config = dict(
    n_layer=9,
    d_model=768,
    n_head=12,
    n_kv_head=12,
    head_dim=64,
    d_mlp=2048,
    vocab_size=8192,
    activation='swiglu',
    norm='rmsnorm',
    norm_place='pre',
    norm_eps=1e-05,
    positions='rope',
    rope_base=10000.0,
    rope_fraction=0.75,
    qk_norm=False,
    attn_scale=0.125,
    bias='none',
    tie_embeddings=False,
    parallel_block=False,
    init='uniform',
    init_std_qkv=0.018,
    init_std_o=0.018,
    init_std_up=0.018,
    init_std_down=0.0,
    optimizer='muon_variant',
    lr=0.0106,
    beta1=0.95,
    weight_decay=0.011,
    lr_head=0.00492,
    grad_clip=0.5,
    warmup_steps=200,
    schedule='cos',
    final_lr_fraction=0.1,
    batch_tokens=65536,
    seq_len=1024,
    doc_mask=True,
    train_tokens=900600000,
    steps=13743,
    dataset='wikipedia_en',
)
MLP neurons of a small language model. Each row is named by its layer, matrix (down: output weights) and neuron, and shows model dimensions 544-671. Each number is 200 + 30 x the weight over its row's rms, rounded and kept within 0 to 999. A neuron's up and down rows have the sign that makes its largest values positive.
A block is one neuron, or neurons of one layer that tend to fire together. Before each block is what it responds to, as a language model described it from the Wikipedia text at the highest values.

Responds to: Mid-word foreign name pieces. Inner sub-word pieces of non-English proper names, mostly South Asian, in tables and lists, e.g. Srirang-ap-atna, Cha-k-rabarti, Ram-aya-na.
L6.down124,170,205,238,221,224,208,205,213,224,179,166,182,177,198,173,200,188,230,244,217,182,197,231,209,217,179,211,218,218,228,215,188,155,204,178,214,212,103,279,208,185,151,179,159,239,184,154,214,185,216,181,182,221,200,197,148,223,117,185,189,183,209,177,272,169,241,214,206,166,177,169,156,177,178,187,229,226,199,190,227,200,230,200,219,188,298,157,274,178,136,183,143,212,184,160,175,219,174,155,175,155,192,197,196,207,136,191,213,181,172,263,207,218,191,213,223,206,197,216,208,210,243,221,155,184,231,236,191
L6.down344,221,204,224,204,212,188,225,164,197,204,222,145,238,222,198,204,210,202,221,220,194,182,204,236,176,207,220,188,203,188,193,262,177,126,228,214,208,146,179,172,212,193,225,199,219,196,205,194,187,222,123,188,215,220,247,236,200,170,223,193,225,169,186,186,172,234,220,186,221,190,191,198,218,248,209,212,175,208,181,160,214,221,225,163,180,239,217,186,192,207,249,198,226,162,161,206,205,180,191,213,193,198,161,214,191,204,199,199,254,160,171,224,260,171,209,239,187,198,261,190,222,200,212,167,228,198,213,273
L6.down503,223,204,192,203,179,205,190,241,169,239,179,148,223,215,243,189,219,212,241,227,210,252,209,205,179,176,258,170,224,237,177,249,223,186,177,235,208,81,203,141,183,194,181,186,206,200,162,157,227,224,152,177,173,175,179,202,134,226,207,167,185,193,139,239,125,214,171,197,208,180,170,194,226,241,220,186,174,181,216,180,171,246,188,249,215,180,176,237,219,212,170,191,214,195,191,162,223,170,234,240,224,201,199,227,199,202,188,211,196,108,206,260,222,203,199,241,203,172,201,218,235,189,190,202,203,230,194,169
L6.down1752,184,200,179,167,245,183,134,213,241,152,235,192,163,142,214,205,171,194,158,258,182,217,234,182,158,168,191,248,238,249,178,157,207,244,180,172,151,153,231,215,184,185,201,214,144,168,201,189,212,163,165,204,202,188,218,195,189,225,171,257,182,238,196,201,215,197,219,194,177,163,161,203,200,230,195,244,249,191,211,191,224,175,167,233,189,168,153,266,205,233,218,190,222,172,193,246,212,190,217,230,225,210,191,200,186,224,248,165,216,224,135,215,182,164,171,210,226,226,223,191,218,232,203,211,169,193,207,167

Responds to: Coordinate slash separator. The slash between degree-minute-second and decimal coordinates in Wikipedia infobox coordinates (…28′34″W / 46.55); weaker on scattered infobox/table tokens like role, election, ===.
L2.down211,193,171,209,152,247,188,164,156,163,234,211,209,191,181,213,213,207,132,206,179,241,237,200,186,229,239,211,90,238,181,160,197,232,198,172,118,224,210,233,233,153,217,184,209,210,179,256,182,236,207,198,196,174,266,193,230,277,202,204,206,199,199,198,217,202,190,176,238,204,243,188,192,203,228,136,216,210,215,203,195,205,268,223,212,224,222,147,173,166,244,173,248,217,172,171,224,253,203,210,216,180,161,215,223,152,241,219,160,186,193,252,172,254,146,216,179,232,214,190,140,188,183,219,207,200,209,212,198
L2.down259,185,206,198,256,185,179,200,192,217,197,180,193,171,242,209,155,211,227,198,182,265,213,248,179,219,195,181,163,200,264,255,200,215,177,189,163,223,211,169,222,161,218,211,187,243,238,185,177,214,191,174,206,207,265,224,211,230,177,152,214,210,187,182,172,202,184,197,205,165,265,169,164,177,192,193,225,206,249,210,210,202,216,217,166,184,194,186,198,185,220,252,168,252,193,183,251,228,208,180,202,207,167,186,222,162,229,217,214,244,166,195,203,175,158,145,176,193,217,172,217,269,201,246,205,213,205,202,226

Responds to: Separators inside compound strings. Mostly the slash joining degree-minute coordinates to decimal ones, plus word-internal hyphens and prefix fragments such as so-called, re-examined, Inter(ior).
L5.down522,197,177,233,198,171,253,175,212,252,192,187,169,209,224,226,232,195,234,171,243,205,218,201,216,125,193,200,219,232,179,170,213,214,230,156,174,118,196,240,182,209,186,188,183,201,270,235,168,211,204,211,206,227,125,189,148,229,252,202,207,208,211,184,209,175,234,191,237,193,224,190,182,225,218,217,180,215,208,158,239,258,185,200,207,182,194,194,218,193,194,203,180,176,260,188,246,220,191,199,225,193,180,262,250,212,171,197,221,220,203,205,121,201,201,182,127,187,210,177,198,186,243,233,207,206,187,161,163
L5.down912,173,171,217,183,151,160,225,185,181,176,222,224,204,160,236,171,235,175,162,204,196,208,245,172,214,168,180,196,165,190,240,167,166,216,251,172,251,176,204,147,153,195,156,259,191,169,223,169,255,164,213,248,187,210,214,264,201,175,233,226,189,187,199,199,109,138,163,228,190,259,237,196,186,189,255,209,202,207,182,246,234,182,227,158,226,122,185,182,221,238,196,242,213,232,242,194,245,227,193,234,216,283,233,191,253,183,201,225,182,226,219,212,179,170,208,215,210,180,245,182,227,151,233,218,182,159,215,180
L5.down1087,195,230,123,219,222,228,181,195,168,211,190,172,202,184,237,216,174,237,261,184,211,211,219,145,158,205,235,206,174,230,176,254,167,214,198,197,225,241,190,179,155,190,214,225,198,149,244,232,181,179,193,230,186,171,220,221,226,176,209,186,227,217,180,179,202,162,204,190,231,218,234,236,166,176,221,189,186,223,177,169,186,248,185,168,235,246,219,197,193,243,158,197,201,181,145,203,166,239,165,197,236,180,211,190,189,187,171,276,189,209,173,208,165,238,214,178,200,177,210,210,222,151,246,157,194,168,217,216
L5.down1353,174,172,219,209,193,191,209,213,159,214,262,197,183,188,185,222,195,239,191,212,216,199,202,222,211,136,228,215,174,198,179,224,238,192,237,204,197,226,191,158,196,179,196,188,231,262,221,156,185,227,189,193,249,254,193,218,175,221,241,210,144,202,227,202,198,193,213,244,205,209,252,188,213,161,257,216,231,194,250,207,187,164,157,203,252,204,211,203,212,163,244,151,192,265,179,180,207,188,117,165,216,180,252,226,224,171,176,189,211,254,188,194,221,234,209,181,261,225,218,128,216,193,217,218,178,228,178,198
L5.down1665,159,178,219,193,245,184,203,195,224,169,215,158,185,182,232,223,259,212,233,188,146,221,168,205,152,217,210,181,175,169,179,237,258,207,222,224,190,219,195,174,233,194,245,279,155,172,200,229,185,166,265,166,236,201,216,187,208,141,159,159,203,175,194,169,234,229,154,169,208,192,214,163,203,216,250,242,167,214,211,214,231,216,223,198,272,168,255,223,197,162,200,201,186,178,220,207,193,184,184,159,280,200,125,227,151,228,199,167,185,196,146,204,224,194,171,177,148,182,222,241,184,207,168,236,240,179,144,198
L5.down1799,197,197,213,140,167,216,188,162,220,262,182,232,187,183,166,191,233,244,192,207,223,257,204,178,238,158,148,192,263,198,178,222,182,250,223,177,188,206,173,157,166,169,230,238,156,184,186,236,225,175,200,211,201,278,204,223,177,188,157,186,193,199,197,191,174,246,193,193,218,269,193,198,207,222,223,190,215,231,238,222,201,195,225,209,196,118,192,169,186,198,187,221,186,156,181,216,250,207,190,180,229,183,183,159,251,190,186,214,221,224,204,221,203,184,232,206,215,169,159,180,245,134,215,241,175,219,199,214
L5.down1897,179,223,242,217,157,142,169,192,197,196,153,229,196,188,220,208,242,195,164,188,143,208,200,216,213,235,212,252,181,172,181,210,258,169,207,161,210,191,201,207,203,185,187,240,244,179,165,166,189,195,270,174,213,226,222,244,179,185,256,182,217,203,171,167,197,201,149,216,247,226,180,130,246,197,196,252,199,180,188,251,253,184,231,178,218,231,180,205,206,201,201,180,232,209,230,243,216,163,233,168,231,237,175,153,219,177,174,233,199,212,212,233,223,208,234,201,217,221,173,244,232,158,233,233,248,196,190,169
L5.down1911,186,202,202,225,187,220,154,184,186,226,290,177,218,238,175,230,188,159,174,187,230,216,212,205,214,176,160,184,194,133,194,232,174,196,112,253,215,192,218,213,146,185,164,198,227,228,190,231,178,200,183,181,212,200,183,162,188,219,198,201,170,188,248,178,184,184,226,173,173,256,211,244,213,192,224,218,160,219,206,248,191,196,236,126,167,172,188,229,203,215,186,234,193,173,184,186,284,172,207,217,194,183,218,199,216,197,153,228,139,182,195,212,226,334,237,173,219,224,214,176,198,175,168,222,184,236,206,165

Responds to: Noun-completing suffixes. Final pieces that complete a noun, mostly plural -s/-es or -ation, -ment, -al, as in interaction-s, clash-es, distillati-on, recruit-ment.
L6.down408,224,166,242,260,160,216,236,202,216,147,204,223,214,146,184,205,238,207,220,202,194,238,213,151,187,258,187,210,219,204,204,246,244,193,202,235,209,169,233,190,198,238,212,218,143,191,204,251,173,197,223,242,216,189,196,215,211,151,200,220,150,239,229,207,167,216,186,264,163,189,241,150,164,166,183,221,199,160,186,156,208,176,163,164,146,213,238,170,170,192,230,196,179,215,230,196,203,198,208,193,199,254,212,238,220,198,255,237,245,179,179,170,191,155,265,168,148,203,168,179,139,241,236,244,177,222,210,228
L6.down437,190,179,223,210,259,211,211,176,205,218,190,189,190,180,224,149,161,197,219,170,163,141,185,155,180,218,155,222,210,239,158,224,237,179,220,197,200,160,161,196,220,165,198,228,221,177,217,237,195,174,202,200,199,209,217,224,153,223,138,206,240,217,183,191,220,274,198,234,172,146,201,206,198,243,192,170,196,191,185,194,256,203,223,228,181,229,223,243,187,199,206,204,231,209,192,228,194,174,273,156,258,177,155,185,175,230,217,141,193,184,169,204,204,213,210,187,128,186,222,238,183,158,216,156,229,218,186,208
L6.down961,238,210,175,220,233,192,188,240,180,227,207,172,178,199,206,191,203,222,163,175,187,188,236,193,241,151,179,212,228,221,199,212,237,196,244,229,191,158,177,185,172,218,239,195,200,200,164,257,245,208,170,181,218,241,220,104,210,187,224,159,209,134,201,199,174,221,242,192,216,226,191,226,223,259,137,213,217,210,182,202,207,232,200,205,196,192,195,211,170,227,188,227,183,234,263,233,172,215,181,183,174,156,206,172,185,237,178,210,167,232,209,250,180,184,182,262,219,180,224,178,144,239,219,177,203,200,193,180
L6.down1829,167,222,247,227,181,197,267,202,180,198,197,217,221,202,211,144,233,288,194,152,275,216,198,181,215,196,211,203,168,175,219,198,156,258,173,218,189,188,196,205,170,231,201,224,172,224,220,175,182,176,164,204,198,159,205,203,203,155,169,202,189,230,185,170,247,186,226,148,213,230,212,228,197,178,236,257,214,192,211,218,155,200,195,227,236,238,185,215,235,191,225,203,241,228,177,176,173,176,242,196,188,140,193,202,185,194,229,168,231,180,188,209,252,198,207,181,204,255,172,183,159,213,208,241,235,222,193,222

Responds to: Mid-name subword pieces. Word-piece fragments inside proper names, mostly Indian names and film titles in tables or lists, such as th in Karthika, hu in Prabhu, i in Ravi.
L2.down712,183,178,219,193,201,218,227,214,199,205,235,171,218,245,223,217,221,211,178,183,207,209,200,232,110,175,206,225,180,172,208,250,185,249,166,212,209,148,209,213,187,152,216,201,109,169,217,216,160,229,209,170,197,217,180,130,172,295,208,161,166,201,180,212,145,200,195,210,222,198,182,233,237,288,160,172,184,158,255,142,174,208,224,203,245,200,274,157,204,203,154,205,213,178,164,218,229,188,205,215,237,224,246,221,146,171,232,251,209,254,174,201,181,199,205,185,195,246,198,193,227,216,238,207,214,212,189,197
L2.down745,247,174,157,208,183,164,165,198,160,212,222,173,239,196,198,153,147,189,150,194,110,189,171,229,210,201,241,199,202,210,182,189,203,211,179,187,130,141,224,174,144,168,198,204,224,212,183,161,191,237,190,217,205,164,227,193,141,220,168,208,224,146,204,202,145,285,202,206,202,192,148,218,191,180,169,149,181,181,243,178,219,176,261,170,203,189,220,180,179,203,190,242,240,193,154,218,248,229,172,163,209,155,172,265,217,163,173,227,236,147,212,197,196,176,216,142,216,263,223,167,194,235,201,257,183,168,172,154

Responds to: Leading numerals in quantities. Number tokens, usually the first piece of a count or measurement in running prose, as in "weighed nearly 90 lb", "sold over 11 million", "around 250 kg".
L6.down100,213,180,235,201,146,200,208,208,222,175,237,228,158,182,188,220,192,181,259,180,226,236,216,195,253,260,245,232,164,179,188,199,172,205,153,220,224,178,248,266,212,158,232,205,272,193,180,202,185,216,176,208,216,134,250,207,172,193,153,223,224,176,194,194,173,223,194,178,242,200,215,211,238,201,203,233,195,214,208,166,199,158,226,226,246,194,197,178,129,164,156,231,211,156,182,182,185,217,129,165,241,189,174,172,178,215,233,208,222,155,242,157,194,194,171,215,239,225,165,183,209,216,171,192,196,233,209,183
L6.down713,224,199,193,247,179,179,192,237,208,177,222,247,208,220,203,223,242,211,198,214,177,254,205,208,219,141,217,156,161,225,183,224,223,251,167,248,221,172,204,228,196,195,226,209,219,209,181,224,206,203,194,219,160,184,205,226,186,161,213,193,194,239,175,212,175,184,230,251,254,256,191,211,214,170,181,235,173,214,190,162,191,223,212,202,193,219,213,146,219,209,155,183,180,225,181,179,184,202,181,253,155,262,254,211,180,214,175,190,169,253,164,258,196,166,287,212,236,144,163,184,205,182,249,222,226,252,214,156
L6.down1719,165,225,190,194,229,182,214,239,173,213,202,150,191,175,183,234,208,258,182,226,226,239,252,216,228,157,189,183,194,182,179,201,214,175,188,167,193,165,187,150,272,183,244,168,204,219,216,167,194,180,186,214,196,182,131,205,225,202,132,189,213,213,170,197,219,189,189,207,235,189,190,133,191,167,223,177,186,210,234,181,170,256,180,249,152,194,161,158,211,177,224,229,203,242,182,239,219,151,190,179,145,161,240,229,188,210,226,240,199,285,224,231,193,202,252,182,166,161,190,185,160,233,185,162,173,220,175,221
L6.down1976,210,204,193,214,184,253,144,164,199,188,165,210,215,187,192,228,159,206,185,146,190,171,217,219,253,212,233,218,212,222,185,157,220,190,273,234,209,147,154,131,207,199,206,175,222,208,240,214,188,218,191,226,220,160,179,216,247,221,178,255,243,211,168,185,184,237,231,182,184,262,273,203,222,193,247,203,219,216,160,213,228,259,250,196,184,171,271,202,128,244,179,147,150,215,186,199,205,204,228,166,237,150,175,250,243,175,160,202,269,226,218,147,225,149,184,203,168,225,169,165,205,197,206,173,176,176,180,169

Responds to: Noun-completing tokens. Final token completing a head noun, often a plural -s or word-ending piece, after quantifiers like various, several, three: portfolios, parts, times, types, expense.
L5.down604,197,181,190,297,172,229,234,198,200,169,206,225,196,150,197,200,238,178,215,221,224,139,212,170,194,196,160,192,217,185,184,170,166,189,183,192,234,233,222,176,156,207,235,252,229,200,163,197,233,184,178,201,232,175,226,112,169,151,207,148,183,141,163,222,205,181,208,171,193,199,198,225,197,204,178,203,210,217,228,199,197,252,218,173,181,156,182,199,189,197,221,210,171,184,229,209,179,242,171,204,224,200,236,238,236,216,174,178,194,183,184,198,197,242,185,209,234,184,177,191,190,253,206,175,199,205,155,205
L5.down986,195,236,172,164,230,225,224,171,201,171,153,174,237,169,236,204,222,173,176,265,217,206,211,208,217,239,201,230,217,189,195,206,190,149,187,219,184,164,219,166,197,169,194,182,164,147,192,208,197,140,157,175,191,151,240,198,186,156,180,201,221,206,173,218,157,223,211,190,208,235,218,204,189,191,252,205,194,224,174,231,190,194,214,264,205,154,217,175,142,191,188,187,161,182,203,186,227,218,244,212,192,203,176,226,239,202,174,159,209,195,198,225,194,133,236,230,150,231,154,230,175,243,190,248,204,215,179,245
L5.down1029,166,199,225,202,203,216,149,177,227,225,207,177,243,223,227,214,167,147,203,218,145,204,181,210,221,246,160,131,204,162,224,165,205,226,155,216,195,217,247,238,160,219,191,212,207,175,220,271,185,137,214,217,201,274,249,236,171,252,246,222,192,193,218,213,235,183,165,197,201,174,214,209,171,220,203,205,207,153,199,193,211,208,196,205,166,253,226,202,201,199,189,162,193,248,233,225,160,200,225,198,200,211,230,243,169,212,265,191,214,210,215,202,215,184,229,185,171,212,196,206,168,201,241,242,187,203,183,220
L5.down1104,174,200,196,210,221,237,156,239,130,205,221,223,244,240,230,278,199,194,206,217,219,224,196,154,191,212,216,217,135,174,202,217,194,168,180,176,218,173,216,192,176,190,225,222,201,177,223,209,180,170,207,163,195,253,209,161,210,236,225,190,235,184,214,193,212,177,151,171,192,215,206,208,197,259,265,228,183,233,182,220,200,219,242,223,224,196,172,183,182,204,222,227,169,219,197,251,160,182,157,216,98,217,182,233,170,178,289,203,192,205,233,197,229,230,196,195,254,177,196,228,239,224,209,232,167,223,193,196
L5.down1132,198,225,197,223,195,237,224,194,234,213,202,152,202,202,209,179,200,183,225,221,149,204,188,226,190,252,94,193,175,206,215,214,209,238,229,179,186,163,135,174,143,245,159,216,209,171,188,235,215,263,191,190,198,187,170,176,135,199,175,199,219,229,193,212,164,211,216,215,259,209,204,195,191,194,209,218,244,221,172,200,238,253,165,211,173,129,190,220,220,161,236,225,244,167,207,233,176,116,183,157,184,205,211,228,255,162,205,238,189,203,217,211,198,148,158,225,242,223,166,218,232,248,201,220,231,212,211,204
L5.down1231,236,265,244,181,222,206,213,162,231,191,173,182,206,180,201,176,238,247,211,190,218,173,213,150,212,239,191,203,172,214,166,268,169,155,194,221,181,215,211,201,213,217,224,219,156,203,191,186,169,153,193,231,189,187,201,177,201,180,114,178,218,182,154,228,183,223,183,213,148,224,190,151,155,179,231,192,211,170,168,185,193,219,261,217,184,214,242,211,167,185,178,158,139,200,252,181,186,203,272,245,189,202,206,242,182,203,262,214,223,136,172,210,162,194,243,158,202,198,209,190,182,188,224,233,175,214,230,211
L5.down1800,229,180,247,195,193,228,190,221,251,191,174,188,232,217,213,198,185,154,160,203,219,183,208,237,190,221,213,201,167,209,150,198,104,159,193,144,218,225,192,206,157,223,202,228,171,187,203,244,180,169,193,186,265,212,234,181,180,203,142,257,171,215,220,219,260,217,128,183,195,197,222,168,205,227,178,191,207,177,145,215,191,204,194,150,144,224,178,173,203,243,184,226,262,225,221,242,230,210,246,158,164,202,167,185,246,193,149,262,206,189,146,195,208,168,206,169,167,233,215,238,197,208,182,191,218,222,194,194
L5.down1902,148,189,193,178,228,187,232,206,209,176,191,160,191,195,199,246,250,197,197,191,201,210,177,212,154,269,156,177,184,187,219,236,212,129,182,219,176,151,247,170,175,210,214,228,165,192,192,187,118,203,183,185,251,198,250,181,245,155,159,200,239,174,191,127,192,234,219,195,211,154,165,255,223,208,193,196,213,191,188,182,257,227,244,224,193,186,204,287,230,199,218,171,204,200,228,193,166,113,205,216,144,162,191,224,169,237,221,184,185,166,190,192,207,156,199,213,147,165,206,194,231,183,259,188,140,218,208,265

Responds to: Plural suffix on nouns. Fires on the plural "-s"/"-es" piece split off from a preceding noun across varied prose, such as meeting-s, championship-s, trail-s, chart-s.
L2.down169,206,226,198,175,169,200,222,203,241,183,229,199,226,199,211,222,173,257,215,211,214,181,179,195,194,161,236,184,207,218,200,199,192,224,213,196,222,255,199,244,205,197,186,182,189,217,204,248,201,198,204,237,231,235,180,196,182,190,205,206,200,200,162,179,194,240,188,163,241,192,221,201,202,221,171,243,282,227,209,142,168,150,216,146,254,253,209,166,242,206,128,208,203,171,199,177,212,102,138,187,191,187,177,238,229,171,139,248,169,193,172,171,189,213,209,204,277,244,196,179,218,202,131,209,240,165,180,245
L2.down633,249,174,214,185,202,221,251,229,216,167,230,253,194,237,206,209,161,225,200,184,220,212,210,170,209,163,195,172,166,183,174,190,234,236,164,167,196,154,181,205,216,190,146,131,256,207,200,198,199,234,191,196,199,183,193,244,202,174,176,145,196,218,176,223,136,174,233,197,229,173,157,182,171,256,190,229,165,163,190,157,201,188,190,275,189,209,221,156,212,203,205,196,217,206,191,134,230,219,184,186,205,204,186,225,195,186,202,209,135,230,191,126,171,174,223,276,177,228,187,214,143,178,161,244,229,193,181,182